{
  "num_hidden_layers": 16,
  "hidden_size": 192,
  "num_attention_heads": 3,
  "num_key_value_heads": 1,
  "head_dim": 64,
  "intermediate_size": 640,
  "vocab_size": 2048,
  "hidden_act": "swiglu",
  "norm": "rmsnorm",
  "norm_place": "pre",
  "norm_eps": 1e-06,
  "positions": "rope",
  "rope_theta": 10000.0,
  "rope_fraction": 1.0,
  "qk_norm": true,
  "attn_scale": 0.125,
  "bias": "none",
  "tie_word_embeddings": false,
  "parallel_block": false,
  "init": "uniform",
  "init_std_qkv": 0.0496,
  "init_std_o": 0.0,
  "init_std_up": 0.0496,
  "init_std_down": 0.0,
  "optimizer": "adamw",
  "learning_rate": 0.00328,
  "beta1": 0.9,
  "beta2": 0.98,
  "weight_decay": 0.097,
  "lr_head": 0.00555,
  "max_grad_norm": 1.0,
  "warmup_steps": 351,
  "schedule": "wsd",
  "decay_fraction": 0.91,
  "decay_shape": "linear",
  "final_lr_fraction": 0.0,
  "batch_tokens": 131072,
  "max_seq_len": 1024,
  "doc_mask": true,
  "train_tokens": 492300000,
  "max_steps": 3756,
  "dataset": "wikipedia_en"
}
MLP neurons of a small language model. Each row is named by its layer, matrix (gate and up: input weights) and neuron, and shows model dimensions 32-159. Each number is 128 + 24 x the weight over its row's rms, rounded and kept within 0 to 255. A neuron's up and down rows have the sign that makes its largest values positive.
Before each neuron's rows, "fires after" lists the tokens most often just before its 100 highest values on Wikipedia text that the model never trained on.

fires after: " ", "hi", " T", "a", "ia"
L7.gate603 [106  83 139 146 103 129 148 158 136 118 131 144 151 130  91 106  84 132 111 136 121 120 138 133 167  83  81  90 128 184 145 132 111 108 154 137 109 109 114  87 175 143 126 146 146 143 104 164 110 140 139 127 154 138 178 143 125  79  94 125 132 110 137 104 186 133 173 138  99 126 119 146 101 144 128 158 143 144 114 150 136 133 177 169 135  98  93 111 110 142 167 137 149 132 127 130 137 141 133  94 158 110 170  83 168 123 129 138  97 127 130 135 131 150 138 146 123 119 113 126 124 102 119 121 149 177 131 107]
L7.up603 [105 103 177 135 121 140 147 123 164 114 117 112 149 144 144  96 142 122 148 149 130 113 117 132 154 110 133 100 123 103 137 109 157 123  96 167 120 159 132 123 120 141 113 178 160 129 114 149 112 162 140 164 127 138 182 105 144 154 157 135 139 103  96 104 128  77 129 150 138 175 156  80 137 175 156 142 136 119 112 135 157 116 164 125 119 105 116  97 119 114 165 129 120 123  84 102 115 136 138 123 106 159 145 115 124  68 113 109 137  84 204 147 143 140 108 124 119 157 116 121 132 111 123 101 140 136 105 114]

fires after: " the", " 19", " ", " The", "ra", "The"
L7.gate631 [130 145 118 132 119 197 145 134 121 132 129 185 138 133 148 127 109 123 119 100 131  67  92 111 125 124 123 116  84  99 116 170 117  93 162 114  72 112 146 109 114 149 154 107 128 145 150 124 113 131 103 143 112 131  93 191 147 208 127 136 102 134 167 132 142 151 118 140 148 157  99 137 102 138 154 123 119 133 106 129 151 146 164 146  91 141 121 187  81 155 138 113 140 152 119 145 127 127 161  99 145 105 130 125  94 115 118 131 113  92  78 139 107 140 130  99 123  86 146 106 142  94 131  94 131 118 123 131]
L7.up631 [138 118 136 100  94 132 131 140 153 107 125 111 129 173 126 188 122 125 115 100 174 118  92  96 108 152 126  97 119 152 157 146 155 108 105 130  99  99 145 166 133 101 113  89 110 139 147  78 114 116 132 127 144 155  74 150 128 115 127 123 143  98 135 121 122 134 131 118 124 144 184 101 113 125 119 150 103 127 110 109 124 172 142  96 111 115 171 179 121 158  78 134 136 105  58 107 111 116 152 165 131 129 131 113 141 131 125 148 142 124  86 128 129  98 123 112 136 143 140 133 132 115 111 150 149 131 119 114]

fires after: " F", " For", "ir", " N", " f", " Nor"
L6.gate535 [134 126 130 107 160 132 206 120 106 141  89 147 143  84 174 129 153 141 155 167 133 100  91 114 163 142 157 125 132 127 135 131 105 125 143 100 125 149 144 135 117 106 153 123 108 143 143  85 185 104 146 103 151 104 175  99 119 134 132 126 122 104 150 111 113 119 101 140 113 127 128 122 118 106 121  94 131 115 148 106 123 154 109 166 123 135  75 110 134  87 103 107 130 148  65  95 133 129 120 119 147 158  62 165 141 157 173 167 101 122  91 107 143 136 107 110 139 114 131 105 134 109 157 124  90 128  91 142]
L6.up535 [150 121 127 109 117 139 121 150  79 148 121 119 106 128 140 151 120 111 147 123 120  84 154 153 161 107  99 141 137 137  94 148  88 185 171 138 124  97  79 101 113 108 137 168 152 139 179 171 159 103 121 103 148 121 116  96 110 106 130 125 130 130 165 130 138 133 122 144 128 137 139 121  99 111 128 115 107 135 129 118 127 107 188 126 123  95 110 156 112 145 112 122 126 136 156 137 124 129 116 169 138 142 141 124 139 142 155 134 164 139 111  99 134 145 140  87 149 121 138 166 142  97 104 158 146 158 126 124]

fires after: " ", "le", "\n", "en", "s"
L10.gate39 [138 135 112  80 128 142 127 158 109 113 107 156 143  93 133 140 103 142 142  74 134 111 107  95 164 113 136 141 156 135  97 150 145 103 132 112 161  90 179 135 103 119 124 148 145 114 149 152 105  90 140 115 126 127 132 146 120 125 122  93 143 156 137 134 146 148 120 128 117 112  82 131 119 146 131 114 143 159 136 102 113  99 169 105 170 148 114  99 114 125 161 181 142  91 151 148 124 152 142 120 120 115 111  85 136 142 161 131  95 113 121 101 100 144 144 157 116 144 129 123 139 130 112 152 145 120  91 160]
L10.up39 [129 126 149 165 170 130 141 149 161 143 119 164 114  74  88 163 105 145 103 105  75 126  95 180 128 183  89 143 128 102 131 173 125 115 160 143 155 122 133  92 149  75  74 132  74 120  74 127 139 110 138 142 149 102 118 124 123 137 171 175 117 103 120 122 174 114 108 127  86 117 103 126 116 111 105 159 142 147 139 102 126 127 163 119 107 131 135 104 130 147 116 133 155 126 152 129 122 130 130 143 114 175 149 134 130 105 162 132 136 163  87 154 129 134 113 154 127  69 127 158 141 112 139 105 134 139 138 152]

fires after: " ", "y", "ill", "G", "h"
L2.gate300 [126 156 147 137  79 111 127 105  79 113 124 117 163 154 122 146 173 106 140 117 135 127 119 157 125 133 116 164 126 114 173 180 138 109 140 121 146  97 108 137 153 159 108 114 107 144  90 148 159 117 130 104 107  63 100 115 113 130 133  93 124 150 158 155 164 166 112 144 125  68  98 162 116 129  83 128 117 151 165 131 169 124 158  84 130 135 119 150 133 101  89 144 149 112 119 132 170 134 132 109 125 122 169 113 101 148 133 130 153 129 112 163 134 130 119  89 127 139 129 115 160 183 120 124 164 134 150 133]
L2.up300 [113 145 144 117 107 123 145 129 121 125  87 164 137 150 107 107 132 122 136 144 127 137 155 146 123 158 123 144 117 152 167 123 178 146 138 141 127 149 113 156 146 167 168 112 101 164 154 117 174 148 106 124 114 131 120  94 117 102 103 148 158  94 130 133 124 198  75 131 103 100 157 122 106 161  76  95 144 131 127 191 121 107 168 124 126 152 135 124 152 134  81  84 130 104 106 159 140 145  90  94 135 145 163 160  87 147 136 109 135 139 122 105 117 143  86 109 144 126 125  91 118 136 112 140 109 130 137 117]

fires after: " M", " U", " Ma", " Na", "M", " N"
L6.gate287 [ 95 176 132 122 124 147 173 128 107 149 106 130 153 126  60 136 144  67 151 135 159 114 129 123 111 141 174 133  82 153 111 113 125 124 150 122 117  80 152 119 117 121 169 139 100 133 116 115 114  91 132  65 146 106 137 143 124 106 104 116 116 164 136 153 123 158 115 103  74 127  70 124 141 149 149  90 105 146 137 127 103 128 123 104 139 148 114 134 167 124  97 117 106 101  72 177 133 113 143 107 165 127 140 146 159 144 132 103 154 155 114 102 166 127 171 121 128  84 135 106 129 153 148  91  57  88 127 164]
L6.up287 [129  98  67 115 109 164 146 113 111  97  97 134 126 110  92 146 146 146  95 114 124 124 106 107 125 124 101 122 139 120 143 147 146 108 158 139 115 149 144 175 154 125  94 120 144 149 135 141 159 122 136 119 121 132 142 127 123  83  76 104 101  87 129 178 151 113 150 105 119 153 116 137 153 166 139 144 127 119 143 205 108 152 131 114 142 123 118 131 132 133 103  76 149 180 156 109  93 114 135 131 126 112 158 157 124  96 144  98 158  82 112  96 156 101 141 154 159 110 140 147 125 109 153 101 129 122 132 135]

fires after: " ", "-"
L10.gate325 [138 131 128  91 178 155 114 136 167 136 159  82 151 115 109 167 144 145 111 104 149 152 164 140 118 103 134 141  96 142 171 108 125 122 139  80 138 110 135 135 112 104 121 121 154 132 109 128 116 136 137 122 144 102 128 117 154  95  93 150 100 124 133 122 130 133 177 165 126 173 136 112 106 115 111 171 144 155 156 116 144 142 117 144 100  93 170 123 133  99  93 119 150  79 125 153 109 121 135 113 107 105 140  95 115 192  90  79 153 135  90 147 151 135 126  81 147 121 156 129 111 157  95 179 161  87 114  80]
L10.up325 [154 108 152 164 113 144 133 152 109 134 169 135 133 130 103 133  99 137 146 121 100 128 161 130 145 133 124 136 138 145 111 148 108 139 106  74  67 132 147 115 125 156 124 119 145 191  94 142 155 137 176 121 115  81  68 145 132 134 110 162  96 102 105  65 162 126 157 118 144 108 144  89 138 101 115 135 116 160 147 138 115 161 133 151 130  89 143 161 110 171  97 138 136 134 129 130 127 134 128 144 132 121 136 161 150 151 128 127  84 142 105 127 130 158 142  99 156  93 123 170 104 128 145  98 112 113 138 129]

fires after: " (", " ", " con", "-", " de", " w"
L7.gate565 [127 125  76 139 142 155 143 119 131 136  80 140 114 122 110 125 104  91 112 133 154 117 109 132 143 134 113 154 166 103 138 129 122 101 154 110 118 131 134  73 168 139 170 105 130 133 170 136 173  97 150 153  88 128 142 133  94 130 113 134 124 127 131  75 126 132 118 166 119 132 121 117 116 143 115 155  98 131 122 136 129  86  95 120 127 123 111 129 114  91 131 131 130  85  76 155 145  86 147 126  93 125 102 125 115 132 100  89 107 133 125  84 147 127 131 142  92 111 135 146 118  96 108 154 129 125  94 154]
L7.up565 [ 80  92 103 130 119 134 102 144 128 131 115 164  92 223 122 140 133 144 100 149 134 130 165 126 157 146 127 138 138 123 138 126 190 131 119 134 128 134 133 116 126 152  94 157 150 150 136 133 148 164 120 118 159 152 143 183 102 118 118 181 149  95 100 151 130 115 122  87 143 146  91 154 128  93 121 124 132 155 153 125 126  91 143 130 122 155 170  63 106  97 116 105 114 111 143 132 134 174 134 114 142 101  98 135 123 100 109 172 173 121 134  97  76 118 142 112 154  95 140 131 141  80 135 109 109 134 113 126]

fires after: " (", ".", " I", "s", " Jo", " de"
L12.gate180 [ 96 114 105 122 122 109 157 143 121 139  76 142 134 133 127 155 111 206 137 115 125  89 141 127 135 115 170 157 148 117 123 169 102 123 169 142  98 175 153  93 112 130 147  93 187 154 121 129 105 153 152 107 108 115 143 158 129 104 127 131 157 124 180 120 157 129  92 136 129  85 110 133 125 146 125 109  93  99 136 118 153 119 143 115 125 125 162 115  95 132 111 124 142 115  87 134 116 152  61 176 119 148  93 127 146 166 156 139 107 122 113 152 125 144 163 169  85 130 110 134 117  90 142 126 148 133 155 131]
L12.up180 [118  85 157 104 159 140  86 191  88 135 112 146 155 158  77 158 118 113 134 101 197 129 149 122 135 137  84 145 102 100 106  82 135 131 119 109 162 126 148 135 105 111 134 144 129 113 141 170 117 144 124 116 128 153 169 183 101 108 123 112 149 136 147 133 156  98 134 129 169 108 176 127 161  99 132  65 152 136 128 132  98 151 118 145 176 142 156 176 133 130 122 109 104 131 147 153 113 159  94 107 122 124 114 124 125 151 122 155 110 128 126 117 124  83 196 110 134 124 136 108 100 107 102 120  91 148 116 149]

fires after: " C", " de", " pro", " d", "c", " "
L13.gate452 [146 163 105 131 160 128 137 170 164 124 109 161 137 168 129 134  92 106 138  56 176 116 134 130 124 142 102 103 174 133 113 112 146 106 129 128 147 117 132  88 131 129 174 121 122 127 143 106 100 120 141 130 127 133 149 137 118 119 103 116  94 131 108 122 104  74 144 117 150 126 146 179 117 118 148 165 141 130 178 110 121 115 137 143 129 146 119 161  93 103 109 137 121 120 120 122 160 116 129 183 124 123 118 126 173 178 116 161 112 142 128 126 125 110 143 134 150 115 205 134 157 143  86 119 155 108 106 124]
L13.up452 [103  82 147 134 130 125 115 128 106 126 110 134 152 132 133 111 125  92 151 148 134  69 113 132 111 133 136 143 132 125 110 133  83  80  90 134 130 112 146 136 124 123 110 138 130 134 158 132 106 114 129 167 111 122 126 150 106 139 108 123 144 123 147 168  94 133 162 139 189  99 110 129 138 145 151 191 170 155 128 129 120  92 112 128 130 123  87 166 158 143 129 164 181 115 122 121 163 118 176 137  93  88 113 110 186 129 153 141 157  84 133 153 133 165 159 146 118 116 171 136 125 161 111 136 134 168 125 118]

fires after: "s", "\n", "is", "f", "ch", "im"
L7.gate198 [125 112 105 128 124 144 123 160 132 103 109 153 157  58 116 167 132 128 122  45 121 143  78 154 166 166 144 129 149 118 118 134 103  91 138 147 152 131 157  99  98 146  56 137 119 114 115 121 159  91 113 115  99  78 134 138 133  94 141  82 136 160 128 165 153 133 116 131 158 104 127 147 113 140 156 105 113 125 133 131 134  88 141 103 135  99 118 167  98 133 130 112 147 143 150 126 160 139 150 127 158 136 137 111 129 122 105 143 158 121  97 113  97 169 130 149 105 143 147 123 111 140 144 122 112 136 124 131]
L7.up198 [100 120 113 137  96 103 135 124 141 153 138 102 170 117 121 106  97 135 148 153 161 120 129 130 125 151 150  80 137 140 113 114 145 143 119 101 160 134 133 154 112 112 120 121 116 100 119  78 154 119  90  95 158 149 171 159 135  87 147 145 122 153 121 120 121  74 116 144 126 115 123 158 111 119  67 143 112  82  95 149  93  76 131 110 120 111 116 107 112 129 145 126 143 138 148  88 132  98 147 132 115 141 163 125 136 149 139 144 104 169 124 149 127  97  91 100 155 151 128 177 161 153 142 141  79 121 126 125]

fires after: " ", "-", " T", "/", " ("
L4.gate163 [ 98 109 135 100 144 154 123 172 116 181 181 131 150 154 133 162 141 124 128  55 175 131 131 151 101 120 132 113  75 107 123 112 100 122 114 118 162  99 152 131 148 116 156 142 137 118 154 165 115 135 131 144 160 146 161 111 113 109 143 136  87 163 176  97 118 116 105 153 166 140  94 127 146 108 133 149 120 157 112 101 104 134  89 147 115 146  98 100 129 113  93 135 156 155  97 136 115 155 120 125 116  99 156  95 141 182 142 148 111  91 103 102 122 121 116 145  90 124 141 109 124 164 165 157 129 158 150  79]
L4.up163 [ 84 137 167 153 136 140 126 115 130 135 156  99 129 120 183 124 157 133 142 124 137 130 113 112 144  87 142 124 146  81 131 122 109 105 121 109 116 168 182  87 136 133 143 121 152 134 107 151 122 125 130 149 126 118 137 130 139 130 129 132 123 105 112 128 133  97 130 117 103 168 120  79 121 141 122 140 151 127 105  73  82 156 136 132 154 126  86 143 145 124 147 128 125 144 135 114 106 147  87 125 118 103 105 124 126 109 110  90  92 149 170 104 127 149 159 148 139 200 115 105  99 130 131 113 145 105 161 105]

fires after: " p", " f", " F", " P", " pro"
L3.gate170 [ 94 151 156 123 139 174 111 137 145 151 127 140 128 172 130 124 158 107  85 134 150 110 105  69 104 138  93 135 165 111 167 125  99  99 134 147 122  96 141 137 138 134 116 148 112 144 124 118 144  78 164 136 204 121 140 124 145 123 137 127  94 167 178 106 114  87 169 136 147 188 129 116 133 114 116 138 141 179 102 147 140 144 151 128 129 139 124 119 158 153  97  92 124 149  83 150 130 157 164 166  94 126  90 138 128 162 101 167 121 120 128 169 127 117 140 101 118 140 144 106 123 118 132 101 121 117 180 192]
L3.up170 [161 134 130 144 136 142 143 115 139 131 134 124 113 157 109 111 134 128  95 129 127 111  80 126 134 103 158 125 136 146 152 104  99 121 111 134 130 160 167 117 116 153 150 104 144 155 100  93 153 125  96 152 122 185 113 144  82 118 118 104 131  58 122 118 134 121 106  85 120 129 128 173 135 109 103 155 134 138  76 141 119 147 118 114 130 176  97 126  89 134 127 105 141 113 102 148 129  93 129 148 143 137 131 162 153  98 156 106 109  89 126  92  64 123  97 113 124 150 104 136  81 126  86 129 156 120 146 114]

fires after: " O", " P", " T", "T", "P", " p"
L4.gate477 [ 93 126 160  89 123 127 129 186 192 132 166 125 137 166 155 121 131 184 157 104 117 131 119 120 111  99  82  99 119  90 178 143 104 111  94 130 119 151 150 174 145 129 139 124 172 123 150 159  95 100 137 150 179 149 134 106 125 121 127 162 119 103 129 122 140 110 127 140 129 124 135 129 162 127 143 194 135 144  87 116 144 150 119 115 138  98 146  96 134 138 103 117 136 151 121 135 152 167 141 142 112 111 160 123 128 121 103  86 155 101 138 164 109 167 150 100 140 156 116 135 130 116 144 114 125 121  98 150]
L4.up477 [133  86 120 148  96 106 134 108 146 122 123 143 109 172 107 140 155 117 161 132 137 136  94 106 134 141  96 132 178 147 175 122 135 119 122 122 101 144  98 138 128 125 104  94 116 153 106  91 172 153 126 134 113 170 120 167 157 105 110 141 112 134 138 124  93  99 107 127 113 150 149 116 185 109 143  90 125 138  96 145 188  95 104 118 107 161 103 108  97 157 170 126 133  90 131 140 100  78 109 132 122  89 135 166 176 129 104 121 122 116 100 133 146 108 147 114 102 139 123 167 133 166  93 126 127 123 151 115]

fires after: " b", " the", " mo", " ca", "M", " a"
L6.gate367 [110 125 162  61 140  94 156 158 141 133 151 119 125 104 114  96 157 122 154 124 159 132 123 122 124  97 139 126 127 129 133  84 150 141 165  96 105 110  89 149 115 122 126 137 103  98 155 109 169  86 102 123 185 156 131 130 116 120 142 140 119 114 175 164 170 189 126 134 102 149 121 101 130 160 177 115 114  97  99 130 130 162 140 131 115  98 166 155 121 130 148 142 176 115 124 171 146 118 153 147 168 131 128 153 128 133 129 151  92 118 100 154 142 123 112 107 112 167 147 135 119 135 129 111 113 137 165 152]
L6.up367 [120 144  86 126 128 185 107 156 130 120 155 141 138 121 145 127 156  99 136 113 103 100 122 154  89  74 135 134 107 124 106 149 156 106 124 115 145 152 123 156 126 115 138 113 108 116 146 118 113 119 152 141 113 126  93 140 115 114  88 109 122  75  97 123 122 149 141 169 130 110 142 147 153 140 123  88 151 144 188 173 122 127 100 136 126 115 122 150 107  89 119 128  85 149 118 119 114 108 107  84 177 133  99 149 111  68 140 110  93 125 171 112 137 178 124 126 114 144  73  84 168 147 163 147 121 113 136 116]

fires after: "e", " E", "le", " ch", "E", " D"
L6.gate288 [112  97 139 129  73  98  94 141 134 119 119 114 131 159 178 124  85 154 137 156 113  84 146 168 118 125 138 123 156 106 149 155 144 111 156 138 145 142  87 121 118 132  88  83 114 111  98 108  78 148 141 170 126 130 153 130 146 113 160 133 123 153 127 101 145 134  78 144 110 146 126 146 126 108 166 146 137 153 124 141  90 126 130  96 143 112 155 144 132 160  97 153 131 106 113  94 169 128 120 124 110 143 104 108 118 141 112 183 138 127 129 144 137 134 126 142 106 130 135 140  99 143 123 122 156 118 160 162]
L6.up288 [152 152 100 169 139 137 129 122  90 128 134 168 107 120 129 152 130 142 111 145 148  90 108 120 118 131 121 121 124 117 132 127 117  98 129 145 105 107 145 119 120 146 124 112 139 186 120 112 109 128 130 130 141 113 133 107 153 113 147 140 127 106 122 143 132 148 142 110 133 170 115 189 151 163 154 126 194 140 164 109 128  98 127 160 117 147 131  95 152 101 133 121 118 155 139 169 128 140 105 131 116 120 121 163  86 154  91 144  85 144 136 158 113 143 157 116  60  73 123 138  98 124  62 145 160 104 152  78]

fires after: "er", "der", "ci", " Na", "r", "ol"
L6.gate61 [122 121 111 103 139 152 155 150  90 110 109 117 118 129  76 157 111 152 144 145 127  99 126 106 119 104 112 121 159 100 116 139  89 118 157 130 143  97 124 120  88  93 115 119 139 110 134  96 137 145 140  73 139 101 158 143 148 105 128 144 113 102 180 102 122  81 126 134 146 125 118 139 120 132 107 149  70 134 136 180 112 112 158 134 159 127 110 146 121 122 151 112 139 162 105 119  81 126 132 129 173 159 151 119 134 102 146 156  99 127 137 125  88 148 113 122 160  94 161 117 116 180 160 107 133 159 145 115]
L6.up61 [103 121 112 114 179 116 154 130  75 131 120 117 107  87 176 169  69 146  99 169 133 127 172 114 161 117 147 104 100 113 127 133 144 135 112 128 139  99 113 146 173 122 116 141 171 129 129 133 110 135 131 123 158 148 132 153 145 106 150 131 121 112 121 153 105 151 104 131 159 109 182 141 123 104 119 146 125 173  96 135 142  86 138 115  99 113 129 187 139 167 132 128 108 146 141 100 140 170 141  91 135 113 115 129 165 159 155 181 147 156 165 152 166 136  88 119 129 147 179 119 109 141  99 118 135 148 123  98]

fires after: "or", "ud", "er", "ur", "om", "mon"
L6.gate143 [158 149 147 119 113 163 133 126  74 135 108 151  87 105 121 135  70 153 101 155 164 106 146 119  99 133 143 148 116  96  87 165 131 128 124 147 145  97 138 128  85 132  99 150 147 137 139 112 145  96 139  72 130 118  88 159 140  99 135 112 121 146 176  97 137 130 142 130  78 122 103 155 107  95 144 138 114 126  65 128 120  99 163 117 138 139 156 128  93 113 115 121 124 143 146 164 130 157 129 138 131 109 151 133 133 120 128 114 163 100 116 151 152 105 121 136 125 163  94 133 165 153  67 164 130 143 131 155]
L6.up143 [118  94 103 111 132 151 143 109 105 119 143  73 119 135 133  73 164 146 144 131  89 138 130 143 166 137 143  99 108  96 122 155  88 191 104  95 167  84 137 128  95 130 149 153 113 132 101  99 170 103 134 139 150  78 122 151 163 169 133 127 163 115 117 156 108 131  97 101 117 114 125 101 163  84 128 118 120  93 143 154 110 132 140 130 172 147 137 152 126 125 110 127 122 128 113 107 131 155 130  87 112  89 169 128  92  99 125  97 114 158  92 107 156 151 155 130 118 114 146 163 149 132 139 121 140 114  92  96]

fires after: " the", "ur", " a", "or", " he"
L10.gate540 [ 78 108 107 129 125 157 171 143 135  82 126  92 116  94  93 106 140 114 139 149 109 100  88 132 127 114 117 150 107 123 187 111 175 139 132  62  99 120 130 153 101 110 150 120 101  87 156 118 151 116 136 123 161 130 147 144 109 124 145 186 144  99 150 157 114 131 150 125 165 147 101 140 115 149 105 109 131 146 155 137 140 180 129 139  84 109 109 131  90 124 151 143 144 147 157 194  98 121 178 160 130 141  83 123  99  84 101 104 143 117 129 159 168 113 110  99 125 115 111 112 131 132 151  91 103 101 171 126]
L10.up540 [102 128 117 131 124 133 135 111 124  83 124 178 125 132 120  95 135 108  89 122 172 158 131  96 150 140 143 120  82 108 127 129 108  84 146 106  82 132 173 134 120 130 123 108 121 153 144 167 132 116 122 139 175 131 158 135 111 135 113 181 125 123 116 168 132 153 100 101 105  86 167 163 142  94 120 100 153 129 175 109  91 127 120 150 144 140 118 129 131 134  99 147 111 128  96 104 118 148 113 122  87 148  98 156 134 126 133 125 125 137  97 175 158 100 140 101 146 141 151 145 137 128 107 130 105 143  97 189]

fires after: " E", "D", "e", " D", " Al"
L3.gate179 [ 81 139 140 124 122  94 136 132 180 114 134 155 128 109 132 131 158 144 155 111 147 147 116 140  99 122 145 150 111 129 127  90 109 144 101 105 128 110 104  80 156 157  97 112  93 116 124 102 130 113 151 135  82 109  98 156 117 133 103 165 144 107 123 111 176 124 136 153 118 119 117 121 126 112  68 166 138 144 163 164 145  95 140 112  67 123 134 154 129 128 114 165 141  83 123 112 171 131 143 122 140 141 108 136 138 165 133 154 127 132 114 136 134 126 134 144 128 127 168 128 121 113 121 145 108 131 114 113]
L3.up179 [160 114 128 109 123 137 143 120  98 143 122 116 130 154  95  93 129  86 134 143 116 127 126 137 157 148 166 112 133  72 103 132 137 129 114 147 138  87 112 166 105 128 177 132 117 163 132 114  86 124 114 123 133 128 132 101 124  98 167  75 108 113 138 120 137 160 155 168 127 142 130 129 147 146 179 166 186 158 148  84  96 113 115 122 153  88 183  93 110 119 162 102 160 148 123 127 124  70 117 142 163 119 121  73 125 142 154 122 124 124 132 103 110 120 129 145 106 110 150 109 121 128  78 129 159 128 138 128]

fires after: " the", " The", " An", " an", "re"
L6.gate532 [ 97 116 154 147  99 155 129 109 121 103 136 111 136 130 138 163 116 135  94 136 136  96  88 162 114 163 106 131  76 129 129 145 117 131 158 103  95  79 131 156 130 130 119  96  92 177 108  93  86 111 116 147 136 147 147 163 133 126 120 125 137 102 134  80 105 145 125 169  86 182 125 108 109 134 153 159 140 135 135 147  72 153 151 151 112 122 106 160  97 120 129 173 121 137 127 138 137  86 125 175 110 129 105 147 122 161 150 118 112 105 102 112 154  63 137 142 163 145  96  78 132 136 167 133 123 152 149 110]
L6.up532 [130 101 124 123  99 127  96  83 113  99 170 139 132 128 101 143 127 133 122  99 175 107  99 120 140 137 150 135  79 166 144 114 138 139 116 145 144 126 178 132  95 114 130  87  79 141 141 137 117 153 134 137 135 139  55 128 170 167 122  83 100 122 120 129 123 158 143 116  94 131 112 131 122 154 186 120 108 165 152 151 123 133 157 106  86 160 124 151  59 140 125 141 122 133 133 115  91 128 117 132 120 119 139 111 125 105 165 119 102  90 132 118 116 151 135 130 113  92 132  88 107 137 116 124 156 137 117  68]

fires after: " (", "er", "fe", " Ju", "ter", "or"
L11.gate561 [111 162 121 130 107 125 145 107 102 112 145 103 109 169  98  95 130 152 124 165 109  95 138 148 114  76 141 163  94 155  77 164 128 125 108 119 148 130 154 144  73 160 161 127 126 119 147 106 137 130 119 117 114 116 157 132 100 133 115 102 160  98 149 161 151 108 135 118 120 154  86 128  99 109 117 164 103 132 139 125 147 112 114 159 128 155  94 138 147 115 138 127 116  97  85 145 138 131 173 122 127 153 157  78 118 117 138 124  67  94 109 126 131 117 131 126 157 144 141 143 152 135 117 156 145  80  98 155]
L11.up561 [138 169 102 127 133 153 113  75 104 138 138 104  93 156  97 114 137 132 151 127  97  95 124  66 156 139 104 135 131 154 114 162 120 111 101 150 189 126 122 137  89 149 109 170 124 133 142  86 115 101 127 113 125 133 137 144 148 119 149 112 147  74  94 143 151 161 115 128 144 127 104 119 109 106 112  90 126 138 127 146 105 141 108 162 108 127 137 177 139  94 149 129  85 131 132 106 135 141 131 134 113 119 149 147 148  93 137 116 117  95 150 127 107 113 118 149  92 126 126 122 130 132 119 129 128 133 100 104]

fires after: " W", "J", " F", "W", " f", " Sh"
L4.gate225 [101  99 146 111 157 129 159 129 103 184 145 117 135 129  75 159 171 121 124 102 130 114  99 101 134 114  86 124 136  99  99 165 138 119 136  98 104 149 141  81 120 116 141 141 134 119 136 145 155 126 104 119 133 158 169 144 149 162 117 134 144 157 136 108  98 100 146 155 100 159 159  96 162 123 114 117 114 148 139 130 121  99 165 121 146 115 124  71 125 132 133  99 170 107  98 137 126 146 135 175 148 141 161 105 141 145 175 141 169 123 140  98 173 122 110 135 156 114 129 144 111 116 143 117  92 101 119 132]
L4.up225 [ 83 114 162 149 129 162 161 127 115 130 115 170 146 135 140 121 134 149 152 146 106 119 129 159 107 122 133 144 143 108 151 127 105 130 150 154 128 151 116 116 130  99  96 142  78 122 141 203 157 134 129 146 175 119 106 118 130  95 112 135 132 123 126 163 113 103  78  88 124 173 130 129 125 116  95 136 127 136 127 117 160 140  90  97 109 136  84 158 103 138  96 130 122 105 138 127  93  81 109 204 141 183 141 139 113 113 152  93 128  96 139 158 121 165 149 114 145 140 119 133 119 145  99 157 122 131 152 125]

fires after: " ", " was", " be", " d"
L12.gate599 [127  99 128 142 128 119 132 171 114 128 138 130 158 156 127 137 117 115 129 122 199  83 118 112 103 130 143 105 165 132 140 102 105 104 160  82 118 140 125 125 101 168 167 151 138  99 123  98 126 152 111 164 150 131 146 113 122 131 145 132 123 124 170 102 123 112 111  96 115 126 100 180 143 146 153 161 151 144 124 114 101  90  98 142 147 135 137  90 121 111 171 114 141 134 101 117 149  98 123 149 109  99 131  89 149 139 132 124 103  98 103 145 113 124 141 156 153 101 168 124 114 130  92 115 112 152 113 157]
L12.up599 [146  83 147 134 121 168 110 145 116 128 153 137 135 112 152  79 113 139 175 120 158 123 145 125 133 131 136 114 127 111 177 142 128 154 111 131 116  98 110 125 121 121 116 141 148 148 129  95 153 128 149 144  83  97 142 166 142 123 151 163 105 130 143 169 152 141 119 146 105 156 114 152 154  96 131  93 158 114 106 147 120 121 103  82  96 114 152  99 118 155 108 109 156 132 143 103 130 111 115 123 104 135 186 165 124 122  96 193  80  86 109 116 169 127 163 162 125 118 129  94 102 115 150 123 108 122 118 134]

fires after: "s", " M", "p", "M", "pen", "vi"
L6.gate19 [144 111 141 133 147 102 188 114 148 120 117 138 174 142 145 141 135 159 157 138 128  66 111 146 146 144 122 162 167 117  84 101 137 130 160 155 163 128 147 133 149 136 125 122 107 145 140 151  90 130 189 115 126 174 154 101 122  99 132 127 130  92 140 107 110 139 119 161  87  74 123 139 127 167 122 130 108 159 121 151 116 119  68 124 142 128 110 127 109 122  70 120 124 144 105 105 140 139 125  79 145  92 128 140 140 165 144 147 170 133 121  98 162 116 158 138 138 118 157  89 137 144 119 136 125  77 145 163]
L6.up19 [201 110  92 104 176 117 150 141 144 132 101 138 132  86 109  98 187 123 143 139 109 101 140 171 112 113 148 164 130 112 118 119 145 131 106 150  98 140 135 138 135 153 107 147 169 100 130 142 122 146 129 118 154 123  99 109 151 125  89 129 115 120 144 157 141 111 167 114  98  95 115 127 109 137 124 115 107 148 147 120 125 145 120 145 105 123  74 124 144 149 129 100 141  87 145 106 178 144 153 134 113 121 128  95 102 124 112 109 116 101 109 106 160 137 105 120 119 111 128 124 114 162 123  97  79  69 109 142]